Weights of a small GPT-style language model, trained from scratch on English Wikipedia.
Size: 8 layers, width 320, 5 heads of 64, MLP 1280 GeGLU, vocabulary 8192, 15.7M parameters.
Architecture: rotary positions, tied embeddings.
Training: a variant of Muon for these matrices, 9563 steps.
MLP neurons of a small language model. Each row is named by its layer, matrix (gate and up: input weights; down: output weights) and neuron, and shows model dimensions 48-303. Each number is 128 + 32 x the weight over its row's rms, rounded and kept within 0 to 255. Numbers have three digits each. A neuron's up and down rows have the sign that makes its largest values positive.
After each neuron's rows, "fires on" lists the tokens most often at its 100 highest values on Wikipedia text that the model never trained on. A number after a token or word is its count.

L2.gate797:155084140103099133165150196097123156131086134134135131152203057095112170156075094140127119158104120113136189167106181119094124145135195101173080171128103188158157112073097188120135140162146114117109072184098110134072112172130144185128110101150177157071159117043136131080112116149131176117070085125155139149103127082096105092121125160171145151211103172169142111152179159130135082106128140198139088127111085138150112136127100161123098206141170118107109167076152083084126159102132095094122112143152146111131103149125122148119144156218160145093134090049138119161120166162105152167143104136122180098128130124078195128099179118093165172152106124120179079129059121186133173151105117107115113147153162103118165140093120157077088114077158150127175152071151092146149068105159143
L2.up797:122078133205129159148145097070095144064104131189167163146145138108100150132074193164146123041096145115113204072117129171150181086108144132106120165122080122132132126112115096129149137174131170120115089206150086155087174130113158151112164082104180163131134091078143099105079105128140166112115101112133084108076134108085163177108106131146212135156065166103133199130121163120105090164128173165157120114127122147155079161144091119102149145127160175055110092169120114110156142133154123100099127131130040118166113107138129165066160159163144125160171126136132109155101105149129118161075133165148177138156125131103205155117123116097183149142171132098204082132139150145188093146097172113127128134135095120127125115161114196058109155103138124141144149114135083097115091175205160
L2.down797:105115116115112146140071131201113094194159064132101120147105092150130100091116049094108119147161163129115063180169142092114125125110085130111147122151160149108102137211134144135135190093161110107151118142174136085164146114156171106138108178144152098094163153148082163141197135097127081108201165108079097133164104159154177132115150133068108095069121105123132096136083121091124125139181107102117179120135134053132117091131083105151157103116112120151158097120160120130169093196099142118133147092098201129058126138112145146183127159132139077159086134154142101161084099087167114145100118083088086144110170118137140103116107129152117114134134142205087173079111157117057126119166120168122182066105102086099094114116192107226104136139079099103137151151134145134117135137120082
fires on: "," 95

L2.gate24:148133184099030147184123084086135222080108147147119169123100100098142132146136179079075128068101135122124161121094197116153117142136113140205179145101136135126122148125197068106102111088092172126117137146117158158108121143146152104081120172143127172090184104089060143119123180105133127148143124117160139104166136143133151167178158107110150088131139090169077119152096129128109121164146106143104080154092150150155191164124104074101108114151119154149142097131115167101171152122140142123074180146150104104130147159143190099136124172119150186166088125173112121121169161114161158142081132087127129133118114106071164122110125144076128173186162174099134068143086115096093103060150109174118103111128062150179120135123117105092122180154129133123099142071117133166180124133171118
L2.up24:072087156070135143156103166152200176127118111120108113108133094127146120090124158126063157094087148140116120124122138135114089121120102107143097173150096121160104069169159132145142082120135130111113169165079076115074124093157149090092124135104067156135110117135126148110114121104145128123200121127235144183160060138132160079108165136151149104090152153150117106167162094174106148135179151102138101097138098136130104147161152126123079121174101111126123093155058149140147049162115089133148158151087123115172152099129114111140157168096120131102178133121098129170162139082069168009100122111107158203137127137159077070064148120121137114129173138161078080083149127093148086089193150153130094160201140135178125171100098104135154135139116148106148066169142143105170112092129175
L2.down24:115151087168184148090161114149080076116174128138102136143113193115111133166148100142206094158165121116137128116164109157155146167144173124084095115097101140062127138116107117144124141121118111158152072105146119122183121147123147169172124128153179087134108158144122099136149089151102141123099114119028112095131145105120126132143151139128079173178135091122142112121097157098170115084105110087168145162128121083114078086116110159145178142053148141152115151101146114117110176070132156160128113080167140128110062171139090106089103120134133160158122119075137149104078126159114102255121125157131095117118117109136145166148120106127161165099114132105162176108146202199204125193047104151142125131071167128083085086138145205088167102095126124110162138165174080131043129125112085
fires on: "s" 27, "a" 27, "e" 12, "y" 7, "or" 6, "er" 4

L2.gate661:106131144108143119138175158178141103166100172155138137122104171089168100160141096153108059163134160146119173128132121129075108142117112101111110070090088143098127144101128127118162185112147174164142125106179091107147072110148106108087146077185133137092098162115095131110123200144155080181136103084155147155113108153154147082109074147129108104117123131130202117057133145110106132138150137120130100082112147137101174194078153183125181119118067174090155082120109145111162106133108144232150086155197156164154106198123154075141138102141125174112100112105081183120091167083164070168142122189134080155146160127102146073150191107140128162147113126085171089103136134152122099120095112072107102086066133155134120087135128113156155111138120170089141133102171117078110141151081096
L2.up661:102134127169109153162131154110136088162118080151167142126120117176097156151163130151136108148074099105084119125120087129152118128175121107151113115104088111195114157190107201129185143123168124117124135075161118125102098099170181144130118119168131143075111168128165073076122139107146135150128082144135194129112090175107096159161109131120170117147132134097136120120120195124147142105184178137103144094189180125110141142124160150113090132135112081136168137125156164050110068113102102110140093158110039124160127101162101111090129183090071096149162085144091107104086137099086101163151097158128060103124136086171116135187120183195119133123108147155201102133160122181139156153107067171085136104106111183097061108133124117083138114130136214178223158151146152143068140135081122
L2.down661:118154185108131083089166114177126183097120195127133123110127123131146125052110051151094101144166110225152145165098132152112106084101130105147174141105105160125110159123124149110101155143106104135148150109119144090181152148100172144129131082142155119130119127138111143123175129080149110143120145091159096120163108109114142137147184176106086162083171138138120112120160129101125105119100102168185059111100072111134175114138128106159152126141119125085137040144079129100146159151073138159095167089093155108121137127202103224065168162153131117168127124162116196035096153153172104155064106113122177110123066089139119084124163140114163109106103122131157041201142185059098113109132100110180089130159160070157178128140176078095091193115107106102056100108117124134102101127093068
fires on: "w" 24, "n" 15, "c" 8, "d" 8, "r" 6, "z" 5

L2.gate10:162117132124125177122121108127186117056107170129144107166106106137099097173149109126149161134113113144138103114159155133179121154091149124067145140145198179189168138091086155148148137162136171121107105144126055135122146076159097200122141148134095110119104114174217119123166137152155086127072152144096109123087133173100136170072128144130147047104154138134131122078174194153120165092072103130091097123170076202124141142122148108168153111133177117091138143150163109105115087160134104083177093163165159126124113132125161087132104141123126123139185162124144166094138101150115136133204109161141097042191093076125127172112092124127138070106129134172120187181098123131077152114120035118116162132100168137116110125126134099143156115096156138096047143071078105148138148188161126
L2.up10:057142139131113207190084186143140101157130134177104129128142147124141123136142157128080142122061072173083134216125111132103072086147091159111100116103133179148142094177178129079105136176205164137141139094139125161146085126117169180130137167084102129163091147141114173111145111140064149183115134120198158116117107139095093169167102081120067146133157167129104116136142136108150126154109119117120081169088112141161084114141170161147155185112128164135166109112131165078079148103144110141125091111068088145138161104146174138095141121052110149162143202161132152129159044152143132075083125161090150119082157123179124119114127133108173149129132138149133194153120145105135148097052099167130111162141122100092161143130101104113116123029156143148109081163121176142199102136155140
L2.down10:145097115115121151110143116070139120170091127154166121169211108167162143175164120166071073152154173181174116159159121128067130124142203122123146128116095130068091135053149119166118148117112130111152090169208090119137154154122093094133129055163118113119144173139157071151097141128154129081072078127081174176190137109133131086091141153111174129145078133152069137121118113157117102106119145137137128123144110092122135170126063113084125174094122113188111155160134131143120097148096123185119156160171136080166146097039152109184096078213165081139042152087114106132090131118096142069138126139213129122148142122107147112128163120137082109154127132078142096177113168180114128164100178124077148089130087124082093091112157145148090126161107075100114145142141125109050122126132115
fires on: "s" 32, "it" 10, "a" 9, "ens" 7, "et" 5, "o" 5

L2.gate596:145114107171151104109096097107127174158113132129134155093109126114089161111120088158098124128140126144137139148116133161130174148108119146126111122154128113107147122164133137112161053147125157183090056166108140123142167120136148130162090165192095115124140100155090119116107129106151087144113131092073150149111134147063185116082175132100151146104130174170127114153141142127123152071128166154147110099103148147103074159117098180127113150161168113119099122119168134144083137165083037191107169106155058072156071103206135083055146130121159122128105190124096191143125130082090183070156149095071125066144152120070144128145121160119140128149122109177156095139098135132126134088184106150136156124100087084228135119097139087126119104126167059119142144120141150086140121103091093
L2.up596:069109118098106155114128127154132147143117075097082121076152135108168161190096203224111160163074180124135173125138139132071124114085150118139165091141155120131181098120177131133165139104151138091138081116146066077113120161116158161116129163114138133105153085121102145096178121101167160149161098130122126086086116146153191084083127129143132196133093196169098118132144100142103140081100098121101128156118119138125126134134156122123161134147055133149180127130115159129155102114118070140127139087144107145179111136106132116140169155131170195118151179091114137093094139151173129120142177149102140061161150159128138169048087135100085164169152165113162099122136151125077129131090160095119103153165198082055067134146145069134182138068172065141155053115153158112150116104116121
L2.down596:119125180110145134083121114150083126147130110157196102133096140146105140180103084127081141122209108111118143139138089135094069091077074140113111119129056140098108164157164134172154086097074162036138134145124184140195129146128168105144175158113137153128101114170122158073133108121155102116109098103078063209166132160064175146141076142086103068109152077095159090160101159135184151087118118175088107081145085164097158126146168076074152118113168137143058153148104135120160146133139164120119101145115147156089176104123119129109144154100105096122101065117078088094095117148085155125067082118150043141139108217090105109185093102139124136044121136108113067081123099086125130108151158132112117139135138096109129166120191147134136102158099207061126138096156115149128125100128167
fires on: "---|---|---|---|" 30, "|---|---|---|" 15, "o" 13, "e" 6, "et" 5, "eti" 5

L2.gate1180:117140147128061122129140144125113087175101138137127148123152096172099108168119148125093113166106139159134112114108115122132157062042154143132118152156184156135102164142129130136141111138143124071205176142132123122142137132116182119123075139079113167146138156073114122136111130154099129180100115102134161108085121148107102106106116132162186136138096113121065152117170170076133128109149148110124115094131058112118070129171121185094132142125126085091111096138165075112054185098095044094111071129178103053114130163096136130120169118131094122083133093139140111160062154107127114120148107133111147106067180082121174122090079114153119128120153124064152098084156187134121126089108165154126135132166114201130132199126140168068198140177125139140065114082224097082151107116057213
L2.up1180:160175147124105101125092134090153148105059138149137150134128168132133116102093177130143123088133122158107171098135137179117151104145173125126118199092131140117058109145157129159068083133055111130157142140081116133156124134181144151107121131111152157140191157131193149115072117157151182175139123120146166089113145156088072137133104174158153132141118143125071147159136064053117102051147128139085109123096109125152091068125108108102127147162139089146109139155147109136101147154134104074136086140165079129140193094192098114149121075149101164119143145124116123130132128106084140114072075164073137134075174137108163116184036128125187126183121119072139110130135129149181132115065140117177138105103086176161115158068098086085081164157115098145141080097168138196150120150096141
L2.down1180:112118075122145143094108103163103108131153110120165168162134127147123137087130091111098176177129150103114122160133127108112143177140078058140149070155139116085160156204108183079164108096139167104113101112137129144096174146106192069110116130128216051155152122139080140142193096115099071120182108207115107145177108085120156123109107110142127139082082091162139081086084135117111137146125106082077174103109123136115140132114138125193189101097099151116104146165140166120158110118170126107116082093110155127121091160086220095098102124140150100132086106176113099141125097183124142108109123120134105123170116167142115089094142163091095147115113157160160187071159104195073131136163126132157130126109139064136106136177158085229140098072070090175164137156096115138061137164141129
fires on: "," 34, "\"," 16, " like" 10, "ing" 10, " of" 6, "i" 6

L2.gate109:060045167183055124138191155129105137112133198131206200145182100163120117128138140170105063110096175135139177136116099138130159109116111138096114121114099077158160119139138172133147183151149102133073143160116053107132067152136177113112128047169152107105134106163123081068143107177120094163120118084175160070147147144131091130068140087124132127195174116123091082092126133110176033160177113153149100139158118101071122145149186156115149138106146133092136165139119137121106134131114134142155139090139086170132069137105150188148189131149163145125180120120139124125123103137117168093152107103139147146114147112143137143112109136098146215139122090141179115116141193088124092127142124161128183135179202166160131093073161150129148165241155148115133128093184132155089060125142146
L2.up109:104132107131177116081098171094114137085083083156135102135183112154126151121133137089121133147137109160128181146117150124157126104155109132127111077111184193119114178099118131149116076138100179149151151128174127053108097092082221130093139071172121061155120091144073091169051192125156143109170116097144094127133111148114129154136144098132121122078136136145137124088100092127181178109143172126115220109126150077144125112102121168113108092083124134100125148063108100174086163155136108147188150104092131190108103156098187110139127092105102132074132096115133112094112134171126122100104115129202135110133067114120120080161141094103154140149151174139152112126105201168145133035133128138106161138135075173105119146097119149127144093090123070125129128161101107108113064047161165
L2.down109:107165139085115121166175087163159131138118117091146148107155103110130137151107087083140202109131156101147101123115091141102135159171113119152162123096126147137217153190129120152130117122127117106062080136206168166116166063127092090135076140167125176188134099117124164079155056047117143168147140146101159096134121166136118114114094151115192075196098107059119122160195153128106136160124058116058056140134191197194104180122149164166122162171114109116120140192098131119160142099115173115055073107140197104123098155152103123183061138149126142143146130110141126120164122120150087158131162113115094151142140092127157160140152150183091062112131156135085112144114037129118124174104118173096118146093113102117128133160122097134111136131115161172132128147145101128204179184098130
fires on: "us" 19, "o" 18, "ro" 12, " player" 10, "co" 5, "ca" 4

L2.gate537:044126168175170128147150125106124151079175113136139093134156159098124141096113058217116105091140084148113145136071117143070046107134089158064140115154114119114114163200176100151177102101129150143138089088116081118136118123099126123141093132123181125173142155115063112082078141110125098142052079149147183191180086162130152132103083147131133137125169108065074122124126148122131140178132183082106128161195158103092179147155125177091131106155203116097125136164079121121083161104100136136094101133164145097168128162099134192127187181105100108129162087113103107159122105150168116194168173171159130090141124130094154085127180114154098125143201121076128153091092163084111127142134125163098156122113097155118174097166114122160121097145206153128155127142163118086146137180069115
L2.up537:093062160144114092186111134158098096146127132127159169113183068120138142140124124150088106140164144135141097106093114093105115134107084136126121144156157110187140095178117115126135144145151125074103120094105139129098105148133113090058151129135079120128191134169166170136227169086139053142120150144078213135144094115169112129156088156108130134100076119069091067110053126156146139099160137086096118156154109145141081141051136152099080143105151171080213186131160100106136077159140127107133086121127202086144068098126108146141156136077148096119140117148131107143135180174131104110123145126086101143168145138140111170167110137068138121169165107114145089177124154098131118080101140134097132101128133111160123121144106105192106208097184131121175126096161131112119110146089093
L2.down537:150217129092184157087132154078148130115119125096114100145088155114128139117077116109128098135124137086137120142077161141101129009158160143147130123034111105087091104123124087097109082164143111149147090100111139147142172067067137138147113093120181100139080117092100102105082077119150194150125133096211130113134072171101150114133131125184155104120164113122188171139141168136126106181148087140137122164082056130129163151188120146148125145126113110111082094132053155170125120117154121107146163142164093176160230133204154124127105105124121124108126152127141082184132106153106199164087073131146118112088073148126083124106161086160087112116151159151160085116061110132135140129191079156110093098147182139130144122154132104082115099120143114121091115159109116155190140087154115
fires on: "K" 29, "z" 28, "sk" 7, "ka" 6, "w" 4